MLP neurons of a small language model. Each row is named by its layer, matrix (gate and up: input weights) and neuron, and shows model dimensions 320-383. Each number is 128 + 32 x the weight over its row's rms, rounded and kept within 0 to 255. A neuron's up and down rows have the sign that makes its largest values positive.
A block is one neuron, or neurons of one layer that tend to fire together. After each block is what it responds to, as a language model described it from the Wikipedia text at the highest values.

L5.gate489 [173 104  47  68 151  77  99 121 173  49  76 132 127 163  92 153 183 137 175 142 174 139 172 185  67 113 164 141 175 170 118 115 143 134 112 127  91 179 183 107 129  49 136 181 181 133 115 140 120 138 132  96 123  89 107 177 135 104 135 104 112 157 113  83]
L5.up489 [148 135  68  67 123 114 107 171 117 102 145 138 105 159 129 168 173 209 145 140 159 163 181 165 111  98 124 144 160 135 112 144 120 153 128 129  99 166 168 160 129 124 147  97 179 111  96 138 150 147 170 159  75 141 155 172 144  92 137 118 100 116 150 120]
Responds to: Subword pieces at the start or middle of multi-token words, mostly South Asian or other foreign names and titles, e.g. Am(itabh), Bangal-ore, Prabh-ak-ar.

L10.gate148 [164 104  95 116 142 118 133 113  64  85 174  58  88 127  84 114 194 135 176 148 161 135 194 180  65  95 133 149 132 163 163 137 173 130 162 108 169 148 168 107 101 116 125 153  97 192  63 132 115  46 209  92 128 121 118 191 152 111  89 102 106  82 100 101]
L10.up148 [127 130  75  70  80 137 158 142 123  93  96 105  40 128 182 162 158 149 140  78 128 147 154 186  60 131  88 172 164 117 138 183 131 183  93 122 114 175 113 104 138 161  50  99 135 146 151 106 131 123 138 106 127 152  99 137 161  94 172 174 137 143 115 118]
L10.gate152 [ 84 167  81 159 126 157 155 166 143 128  97  86 106 105 125 132  94 148 129  73 119 123  94 136 100 151 120 126 146 194  92  99 160 101 153 143 143 129 116  85 135 139 160 221 125 146 139 106  81 118  95 161  76 143 126  89  97 134  70 111 132 136  72 183]
L10.up152 [188 161  98 108 114 113 157 107  81 118 150 117 108 139 155 140 140 170 129 129 170 129 149 125  59 119 153 123 101  67 124 107 130 159  82 109  86 137 111 176  98 175 154 117 148 116  84 166 134 162 183  93  80 152 124 153 139 134  84 143 162  59 164 135]
L10.gate421 [153 178 127 133 156  89 140 121 160  83 102 119 121 117 145 112 106 125 134  97 124  94  87  95  84  80 146 133 173 154 146 147 125 173  84 128 117 163 117 138 131 120 121 121 167 131 146 189  83 128 122 148  62 119  95  98 165 194 109 149 111  94 114  98]
L10.up421 [ 90 184 126  75  91 196 214 108  75  98 131 128 134  92 154 166 147 130 187 118  99 178 149 101 101 119 171 163 134 124 104  63 115 120 165  89 111 160 103 130 184 158 125 162 170 160 156 120 157  83 125 123 105  96 131 137 115 117 119  80 156 135  99 174]
L10.gate781 [169 163  84 100 103 141 122 109 135 182  84  96 104 134 176 129 106 167 102 173  87 123 128  93  91 105 117 149 141 126 148 120 114 106 135 126  96 142 106 120 145 146 125 106 100 223 131  86 119 168 134 175 117 150 145 144  64 148  81 153 150 115 136 171]
L10.up781 [111 167 161 134 174 133 118 105 149  68  80  62 182  66 152 164  99 172  75 162 173 110 138 130  83 115 154 139 117 125 191 106 174 146 132 125 125  64 145 145  69 162 131 112 169 110 101 135  85 119 136  59  80 120 117  79  85 134 100 124 162 132 136 169]
Responds to: Mid-word vowel-heavy pieces inside non-English personal and place names, often in tables and sports results, such as Yuv-ra-j, Abhis-he-k, Los Al-am-os.

L10.gate127 [149 127 120  81 117  92 103  76 161 180 139  95 150 133 144 120  94 149 106 174 175  65 118 123 116 128 144 176 145 156 157 123 181 131 122 115 107 165  94 144 134 165 154 112 188 131 120 148  84 142 141 129 164 112 128 124 161 104  82  69 129 127  76 112]
L10.up127 [155 155 121 115 124  96 143 168 172 132 130 163 136 120 144 183 115 147 144  84 186  76 102 136 142 164 103 131 106 120 134 152  89 164 108 170 131 132 112 140  84 168 154  94 156 122  92 105 124 168 142 164  90 125 131 153 163 131  95 135  76  90 161 123]
L10.gate193 [140 106 139 113 176 129 187 120 106 115  89 148 158 115 122 106 124 117 144 135  89 141 189 173  92 170 135  90 179 199 151 176 152 128 126 149 125 148 113 150 120 155 122  87 132 150  63 124 152  98 130 104 122 100 149  71 107 132 128 131 120 122 105 139]
L10.up193 [133  89 123 110 113 118 120 126 123  38 103 144 157 149 124 164 107 119 121 165 133 145 110 120 183 115 100  96 149 131 105  77  55 149 164 119 148 103  83 146 128 104 111 133 118 101 204 150 114 116 141  94 175 132 145 139 122  94 171 155 105 133 140 140]
L10.gate222 [154 108 144 113 116 104 135 140 150  91 139 118 176 146  98 130 153 137  99 129 114 120 150 171 125 113 147 140 119 163 182 111 124 159 129 123 140 111  78 102 138 122 172 150 137 144  95 130 106 179 187 161 150  89 124 105  72 128 110 174 150 135 158 140]
L10.up222 [190 172 165 151 135 110 167 183 112 101 122  60 105 115  91 172 138 124 116 152 146 154 114 154  97 129 115 147  79 119 150 164 105 102 102 154 141  82 112 142 102  86 119 139 100 118 126 192 142 169 120 189 153  64  78 109 133 145 142  82 162  62  93  66]
L10.gate274 [110 142 158 153 183  76 158  78 176  82 113 119 167 140 117  30 153  97  99 145 153  81  93 116  78 152 141 108 124 184 179  95 136  97 114 149 102 168 127 122 128 154 163 133 127 107 119 152  65 125  99 147 194  85 109 134 104  63  88 146  96 137  86 118]
L10.up274 [126 120 118 136 113 177 137 161 196 105 125 136 119 138 101 104 171  84 146 182 180 133  80 132 145 148 150 129 109 125 104 154 114 180 146 131 158 174 175  65 138 115 101 101 202 176  96 103 133 143 109 123 125 151 157 152 130 132 120 136 133 134 134 115]
Responds to: Noun or noun-ending tokens completing the thing owned after a possessive like his, her, their, such as father, wife, marriages, readers.

L10.gate448 [153 196 101  90 132 115 138  72 112 131 139 144 178 128 167 154 145 179 142 115 113 125 111 168 157 149 136 160 166 123 116 117 180 124 130  39 116 198 113 127 172 125 128 172  99 117 114 131 138 123 137  89 165 118  99 117 138 141 135 135 131 112 147 161]
L10.up448 [128 135 145 170 105 104  81 147 116  99 120 110 153 147 128 159  92 105 134  88 183  72 139 157 123 108 160 157 147  81  86 150 183 161 120 163  91 165 117 131  82  67 109 115 193 137 106 144 118  36  91 140 129 171 103  93  64 130  76  81 174 146  90 182]
L10.gate490 [132  70 104  91 164 108 103 124 157 123 130  46 167 136 124 121  98 119 120 107 101 104 116 153 104 135 144  67 156 122 153  83 103  99 141 113 116 165  86 137 138 133  89 168 133 140 140 148 117 112  83 103 129 156  48 109 183 175  69 178 144 152 134 116]
L10.up490 [162 153 134 154 109 110 140 119 123 129 158 116 144 180 112 135  49  50 107 136 123  87 110 110  79 179 148 104 115 137 168 165 113 111 125 152  78 106  78 139 126 159 159 168 107 114 149 120 128 117 126 156 106 145 128 205  93 103 101 105 139 133 136 172]
L10.gate744 [102 144 152 165  75 127  83  97 140 107 142  74 175 179  94 148 105 100 164 115  89 156 126 115 127 147 120 111  56 118 161 127 131  98 106 156  89 163  96  82  92 135 116  95 110 130 159 120 101  95 107 123 151 133 142 159  94 142 142 142 163 121 147  73]
L10.up744 [ 78 126  99 147 102 163 178  80 105  89 111 151 130 153 157 112 190 160 158  99 110 146 134 108 108 125  93  96 121  79 147 102 151 121 131 182 158  64 155 118 142 132  87 167  56 135 147  93 155 129 140 145 115 112 131 132  96 156 127 132 132 113 176 127]
L10.gate771 [126 150 139 111 137 121 172 152 154 102 129 139 148 127 180 142 112 132 112 115  96 122 101 193 133 149 110 101 120 147 136 129 127  89 104  95 121  98 133 129 105 132  83 143 158 108 160 137 192  96 141  94  89 109  95  99 112 134 145 155 155 108 134 212]
L10.up771 [141 155 126 147 125 117 150 110 147 153 130 130 118 114 134  63 101 107 107 168  83 125 167 131 114 133  72 114 147 134 143  78 178  68 141 143 113 137  82 134  90 206  83  96 106 125 149 120 127 129 146 124 144 155 118 130 129 133 155 148 118 119 138 107]
Responds to: Commas and short function words right after a proper name ends a phrase, opening an appositive or clause, e.g. "Ghica, the", "Hospital, where".

L5.gate253 [ 98 114 115 125 126 105 127 140  94 179 137 137 166 156 160 130  82  87 121  75 141 134 136  86  96 123 155 111 121 156 170 127  81  86  99 163 114 133 164 152 180 103  87  77  93 148 149 134 101 147 138  96 141 161  84 179 149  72 170 122 154 103 116 107]
L5.up253 [129 206 142 105 131 105 125 105 109  90 161 163 109  99 107 185 155  86 155 155 145 181 177  64 106 157 105  99 109  88 147 173 108 155  97 139 117 106 137 154 167 152 153 145 123 138 148 133 134 137  70 115  13  94 169 130 147 126 168 137 123 138 166  74]
Responds to: Month name tokens within dates in narrative prose, especially after "In" or a day number, e.g. "In May 2024", "on 23 October 1998", "By April 10".

L7.gate124 [ 86 119 109  80 174 202 131 150 109 132 149  79 141 151 138  97 104 123 131  94 167 128 137  92 146 129  65 152 163 132 145  69 128 155 124 143 153 136 100 154 104 168 141 158 108 154 163 152 122 123  98 122 167 108 200 149 164 131 137 113 126  76 146 128]
L7.up124 [189  28 162 130 151 147 140 124 116 111 130 116 126 128 109 112 114 154  98 153 178 126 104 147 139 152 110 101  91 161 114 117 182 145 153 131  98 106  35 106  95 116 135 125 125 148 150 134   4  44 133  92 113 115 187 133  94 134 153  84 126 136 125 127]
L7.gate297 [123 164 159  52 136 128 123  97 174 176 126  31 193 156 116  91 135 102 178 120 127 110  46 120  66 156 114 148 140 124 207 104 137 125 138  94 196 179 115 141 174 116 132 118 123  87 120 120  99 156 162  94 129 117 154 165 152 143 164 171  95 111 101 145]
L7.up297 [111 116 147 107 138 123 149 145  87 155 147 145 115  97  95 144  93 194  89 148 183 114 177 122 170 149 126 113 120 183 118 120 199 102 131 152 181 153 101 107 116 128 165 120 112 105  85 150 138 126 161 106  75 112 141  40  94  86  76 180 117 101  88 136]
L7.gate345 [ 45 130 160 120 177 149 123 117 146 117  83 127  68  82 101 109 126 169 144 125 104 134 184 159 104 123 135 119 119 106 167 179 127 142 164 111 195 116 140 107 124  81 136 158 136 125 165  98 155 115 117 105 157 166 166 158 166 156 125  80 137 148 127 144]
L7.up345 [106 138 166 100 171 145 115  86 185  64 119 172 103 149  84 113 109 153 174 140 146 115 138 122  90  99 117 128 153 135 177 133 115 120  98 123 211 107  52 153 137 122 121 140 120 118  96 141  96 137 110 131 129 134 205  53 169 133 146  65 106 159 102 112]
L7.gate796 [126 118 114  95 138 127 132 198 124 125 103 147 196 116 138 136  87 114 131  81 141 176 161 178 135 118 165 145 152 135 136 141 146 105 199 137 117 129 100 152 140 149  93 166 143 110  71 105 184 111 120  85 108 146 159 157  99 118  93 161 150  76 144 164]
L7.up796 [ 62  78 143  42 128  96  95 131 167 120  87  94  93 151 155 171 157 139 105 132  76 108 136 180  95  78 156 120  66 165 176 129 128 106  77 106 182 117 153 140 155 164 140 133 128  66  94 122  90 100 122 143  85 137 164 169 154 124 133 116 104 167 122 111]
Responds to: Middle subword pieces inside proper names, often non-English, right after a short capital prefix, as in Kr-ish-na, J-Sö-dra, De-ak-in, Y-en.

L5.gate414 [161 160 151 116 133 134 102 125  84 123 134 112 150 132 134 100 149 113 137 129 142 119  73 121 103 141 115 107 100 136 153 118 158 136 106  78 182 111 118  92 179 145 151 153 126 148 152 111  77 147 134 206  72 156 169 105 150 121 102 126 111 141 103 123]
L5.up414 [182 124  87 145 171 158  85 119 159 105 123 104 109 120 146 162 163 155 152 145 174 136 147  92 104 135 115 133 107 129 148 111 141  69 195 105  60  23 105 136 103 155 132 120 139 121 160  82 124 131  96 109 101 135  64 196 147  91 136 123 131  80  94 104]
Responds to: The comma after a town or county name that precedes its state, province or country, as in Belleville, Ontario or Walton County, Georgia; weaker on scattered mid-word pieces of names and foreign words.

L5.gate710 [116 177 143 154 129 155 154  84 127  91 107 216 131 141 116 153 134 141 161 177 121 151 116  64 116 123 154 129 142 185 115 120 109 125 119 193  70 115 103 172 127 128 174  97 115 155 122 134 100 161 185 165  52 125  54 161  92 155 134 119 124 174 145 157]
L5.up710 [133 151 110 116 131 139 118 138  44 138 122 144  77 126 123 161 134 100 138 134  81 168 166 124 152  83  96 178 103  76 130 130 148 104 138 106  99 144 204 137  74  92 140  96  66 118 112 140 127 113 104 112 109 138  98 187  92 113 131 112 175 147 142 114]
Responds to: Nouns for relatives or groups right after a possessive or article, mostly in plot or biography text, such as sister, daughter, son, group; weaker on word-initial fragments like h, s.

L10.gate284 [177 129 120 130 120 109 118 157 146 140 144 123  97 169 108 113  97 109 108 107  74  87 119 101 119 129 166  98 133 114 138  42 109 113 171 142 137  93 118 145 118 100 182 117  87 154 123 118 157 124 136 137 140 138 154 139 144  94 134 136  97 110  85 141]
L10.up284 [192 147 173 128 188 103  86 123  51 164  89 147 162 125 145 107 111  67  78  90 125 129 143  60 187 165 116 141 134 129  73  95  56 122 108 153  90  63  85  37  73 137 157 110 144 140 147 191 182 120 100  74 110 120 156 148  74 166  74 125 133  74 113  85]
L10.gate537 [176  77 116 121 124  91  79 104 131 135 147 106 134 137 119 167  97  79 122 103 118  82 153 156 186  58  79 119 142 103 164  49 136  73 124 147 112 137 166 146 129 147  85 178 132 110 154 120 141 125 164 108 105 137  75 111 131 119  87 139 144  48 199 103]
L10.up537 [199 172  91  63 100 105 157  70 163 122  66 109 161 129 156 107 145 143 134 129 114 131 144  96 129 138 152 127 161 182 149 114 108 110 133 117 122  61 137 164 127 153  99  96 102 107 146  84  92 113  57 129 113 166 173 170 139 163  87  87 133 140 106  82]
L10.gate579 [180 105 164 156 122 125 159 147 144  60 135  44 162 147 141  53 105  67 132 138 123 106 126  95  80 107 140 151 169  92 150  85 118  69 179 126 155 151 143 150 132 128 136 126 112 130 143 131 141 157 183 157 159 124  88  77 114  75  87  95 133  99 150 135]
L10.up579 [ 88 188 145 150 163  35 126  56 147 156 137 131 141 113 179 227 124 154  80 143 138  98 182 142 163 115 147 139 108 134 106 128 100 163 159 118 169  74 127 146 128  96 159 149 117 166 128 206  94 109  84 114 130 102 145 123 131  94  87  57  91 103 155 150]
L10.gate785 [152 109 140  90 127 165  76 115 146 126 150  68 109 142 150 149 187 145  93 137 125 151 109 172 126  97 130 188  61  90 174 137 155 142 186 181 121 123 167 175  79  69 124 171 157 127 131 101 159 103 142 153 146  84 129 111 174 103  73 116 139 107 122 177]
L10.up785 [142 132 126 214 166 133 123 105 126 157  55 101 163 115 125 107 116 100  96 130 189 131 140 127 146  76 116 153 203 106 111  96  77 165 145 151  91 111  75  95 146 101 120 117  84 141  92 116 138 138 142 140  63 157 112 131 134 122  87 103 132  93 203 154]
Responds to: Month name or the blank before a day number that starts a date after on, in or from, e.g. died on January 22, on 7 April; weaker on ISBN digits.

L7.gate17 [134 124  96 105  77 111 157 112 135 132  98 128 160 109 121  54  82 147 167  99  86  61 113 117 119 132  95 170 110 115 152 147 120 107 125 167 137 128 105 162 121 143 162 146 119 119  96 120 142 146 142 139 141 130 227 146 112 132 124 154 181 106 101  55]
L7.up17 [145 152 137 126 162 137 149 124 156 103 133  78  85 103 130 184 122 176  83 136 149 129 140 129 132  78  87 142 116 127 121 129 124 151 118 148  77 107 201  83 164 102 118 150 166  57 159 156  98 101 152 168  91 112 151 145 120 164  95  98  87 124 120 140]
L7.gate69 [147 153 120 136 105 154 115 129 135 105 138 135 127 149 122  97 126  69 170 110 151  99  87  83  74 126 117 122  99 133 125 154 168 157 109 137 113 103 180 143 153 131  93 113 111 102  67 134 125 141 109  84 109 174  90  93 127 128 122 181 118 148 204 138]
L7.up69 [156 154 122 158 164 151 151 114 168 105 158 124 194 113  99 140 135 130 155  69 149  95 124 156 119 123  54  82 102 114 168  88 125 121 130  85 128 100 148 148 134 190 165 107 192 100 140 148 110 121 123 124 103 159 165 202 150 148  71 182 167 124 120 156]
L7.gate263 [131  98 103 122 148 175 208 131 105 160 120  60 122 165 154  80  90  93 114  91 151  82 143  85 160 153  93 167 167  96 146 162 153  56  44  95 117 103  96 165 140 125 120  98 140 134 137 121 151 138  80 102 149 112 127 170 127  60 117 144 146  83 124 144]
L7.up263 [153  70 117 183 155 115 114 115 170 133 170 136 209 154 124 118 124 121 126  93 130 162  80  75 106 143  91 149 141 136 111 138 118 106 118  95 171  80 114 116 168 134 152 132  83 117 125 132 131 123  77 197  86 117  75  91 109 156  92 177 116 179 130  91]
L7.gate557 [126 143 108 105 134  83 152  50 156  48  99 126 121 130  78  57 145 133 174 117  68 114 120 166  54  89  81  81  74 135 203  91 168 120 118  88 165  66 163 130 180 106 117 126 162 161  70 156 131  85 129 116 127 161 197 175 173 141 127 134 150 135 119 141]
L7.up557 [ 99 136 165  85  89 172 121 131 128 135 198 107 162  95 122  73 102 165 179  99 103 150 167 141 113 139  73 104 159 152 141 130 127 207 122  73 121  46 129 203 146 100 162 107 119  48  83 187 158 115 101 113 102 122 115  99 104 131 118 168 122 122 138  96]
Responds to: Later tokens of multi-part place names, mostly "City, State, Country" chains, such as the comma after Texas, the States in United States, or USA.

L10.gate42 [119 140 101 113 148 129  80  64 178 100 137 153 113 110 146  91  97 131 154 102 140 128 154 129 124 105 100 100 226  99 122 105 132 108 121 130 117 102 127 157  73  65 184 149 103  98 110 161 133 152  99  95 153 105 131 131 147 112 137 123 106 155 136 110]
L10.up42 [196 107 128 225  98  96 167  73 148 139 138 149  74 139 109  78 153 142  79 149 149 100 157 151 158 149 113  75 117  89 116 131 102 134  98 126 141 125 128  91 174 140  68 148 115 109  98 175 124 148 159 159 118 153 125 195 145 202 171 140  92 160 161 109]
L10.gate133 [184 146  79 114  79 115 163 123  79  40 161 103  92 151  85 143 166 134 151 169 153 135 133 112 151 178 202 105  98 133  96  97 106 158  84 104 108  92  97 174 112 144  79  85  59 117 122 207 138 104  65 188 123  85 130 104 101  91 156 128 109 106 124 118]
L10.up133 [146 114 107 100 178 163 135  99 167 144 135 156 117 155 142 185 106 105 146 152 108  86 103 171 135 129 129 156 233 130 122 148 200 110  93 125 175 141 153 111 176 134 114 133 138 160 148 106 148 169 147 182 167 189 145  73 109 141 147 184  94 135 143 151]
L10.gate342 [142 155 169 187 159 135 163 110 117  69 196 222 142 131 167 129  94 166 125 136 132 122  78 140 132 166 116 150 165 120 104 168 158 180 173  96  84 127 122 138 144 113 165  75 133 126 106 150 144 150 106  53 127 120 113  97 123 143 171 125 126  74 153 174]
L10.up342 [151 166 121 130 149 101 117 164 124 117 180 127 124 166 144 139 157 178 162  81 137 179 110 158 168 109 108  78 174 107 152 103 129 103  76  86 136 137 202 127 199 169 163 162 136 129 116  76 168 146 155 112 176 102 148 122 125 141 174 147 129 161 134 153]
L10.gate687 [159 137 139  81  56 131 162 174 138  61 129 181 122 128  62 159  93 145 151 113 154  97 160 113 131 123 103  96 188  53  88 128 117 109 105 107 146 139  88 132 100 120 147 129  49 137 148 156 131 177  87 110 190 114 157 143 135 106 137 127  86  87 128  81]
L10.up687 [ 97 142  86 146 108 127 101 177 126 124 120 124 123 128 118 137 167 103 113 155 143 139  92  97  91 175 113 132 144 154 163 176  66 125 133 127 136 108 148 160 110 146 148 153  85 130 119 104 138  85 137 188 152 111 120 105 120 160 101 168 157 132 137 136]
Responds to: Last sub-word piece that finishes a multi-token proper name or term, often repeating a heading before "(" or "is", e.g. Epsil-on, Nap-les, Conn-ors, table cells.

L7.gate175 [158  82 138 180 117 126 102 136 215 180  51 140 139 113 161 155  69 135  69 154  87 153 111 130 160 156  96 101 122 138 121 104  53 100 143  92 133 157 134 179  98 188 102  87 186 139 112  97 156  58 198 143  96 151  97 108 146 112  82 105 124 159 110 161]
L7.up175 [154 128  73 149 129 149 162 137  89  85 168 150 169 115 135 137 190 101 186 115 147 145 104 174 148 112 122 130 101 119 122 127  39 110  99  94 144 141  77 155 194 141 112 141 150  88 139 136 172 194 111 147 152 102 117 145 130 135  91 185 133 111 135 119]
L7.gate211 [153  35 126 103  96 118 127 120 152  87 147 133 143 113 140 117 135 149 107 164 103 182 115 114 159 161 118 138  96 134 114 151 130 161 203  78 117 101 102  99 160  97 108 125  69  78  40 119 128  86 136 100  77 158 106 147 150 206  91 140 162 134 169 119]
L7.up211 [127 115  98 108 108  83 129  74 175  91 106 148  76 148 106 149 152  97 113 144 146 104  82 185 112 129 118 138 146 121 175  91 121  73 125 125 148 138 189 124 164 216 161 146 113  95  93 152 154  90 132 135 110 145 187 178 142 145 142 122 123 168 151 211]
L7.gate418 [126 149  79 142 166 168  61  82 110 134 101 129 131 142 132 158  95 112 157 171 101 143  96 148  91 145 158 120 149 116 118 121  94 102 117  95 141  98 153 158 178 151 166 165 168 140  18 124 153 141 192 129 145 159 190 159 107 145  85 143 119 163 129 123]
L7.up418 [105  94 112 108 167 124 153  76 146 157 142  93  83 116 131 142 134 128 159 167 112  94 119 177 103 143 127 124  71  88 156 134 138 130 133  85 127  78 119 139 118 121 143 165 164  89 118 162 123 116 130 150  76 137 128 135  77 104 139 154 199 108 125 143]
L7.gate640 [112  49 106 134  47  97 116  72 121 110 109 130 110  93 172 105 141 123 138  66  99 165  78 160 158 113  93 105  61 125 126  61 125 159 196 120 141 135 174 144 133 162 155  94 151 134 126 122 136 111 175  94 117 110 156 171 143  95 185 124 180  87 136 141]
L7.up640 [136 128 109 163 143 114 160 109  93 119 125 151 166 136 122 215 179 114 107 126  72 123  78 148 140 124 125 142 141 172  97 143 158 134 126 196 137 126 207 137 156 120 180 110 145 145  55 149 117 109 122 113 107 124 154  99 110 159 112 142 149 147 159 209]
Responds to: Second token of multi-part proper names, mostly places after New or San (York, Jersey, Marino), plus word-piece continuations like Donc-aster and numbers in tables.

L5.gate692 [118 114 159  97 179 133 100 136 182 130 104 126 123 159  77 173 155 110 185 127 115 121 133 140 125 138 128  75 115 119 161 145 141 125 127 139  97 112 152 122 127 135 111 158 163 110 158 108  73 113 105 133 129 140  95 151 116 140 127 135 152 133  72 171]
L5.up692 [156 110 148 151 153 136 136 138 155 139 134 126  87 127  94 142 157  88 180  86 123 167  85 135 115 116 139 173 131 115  78 152  84 148 104 148 149  73 150  92 112 136  66 143 205 163 112  95 121 109  69  59 103 118 117 150  86 146  88 165 156  84 142 146]
Responds to: Tokens that finish a predictable unit: word endings (Milwau-kee, nuc-lear, R-AF), trailing number digits, table pipes, and head nouns like Navy, March, troops.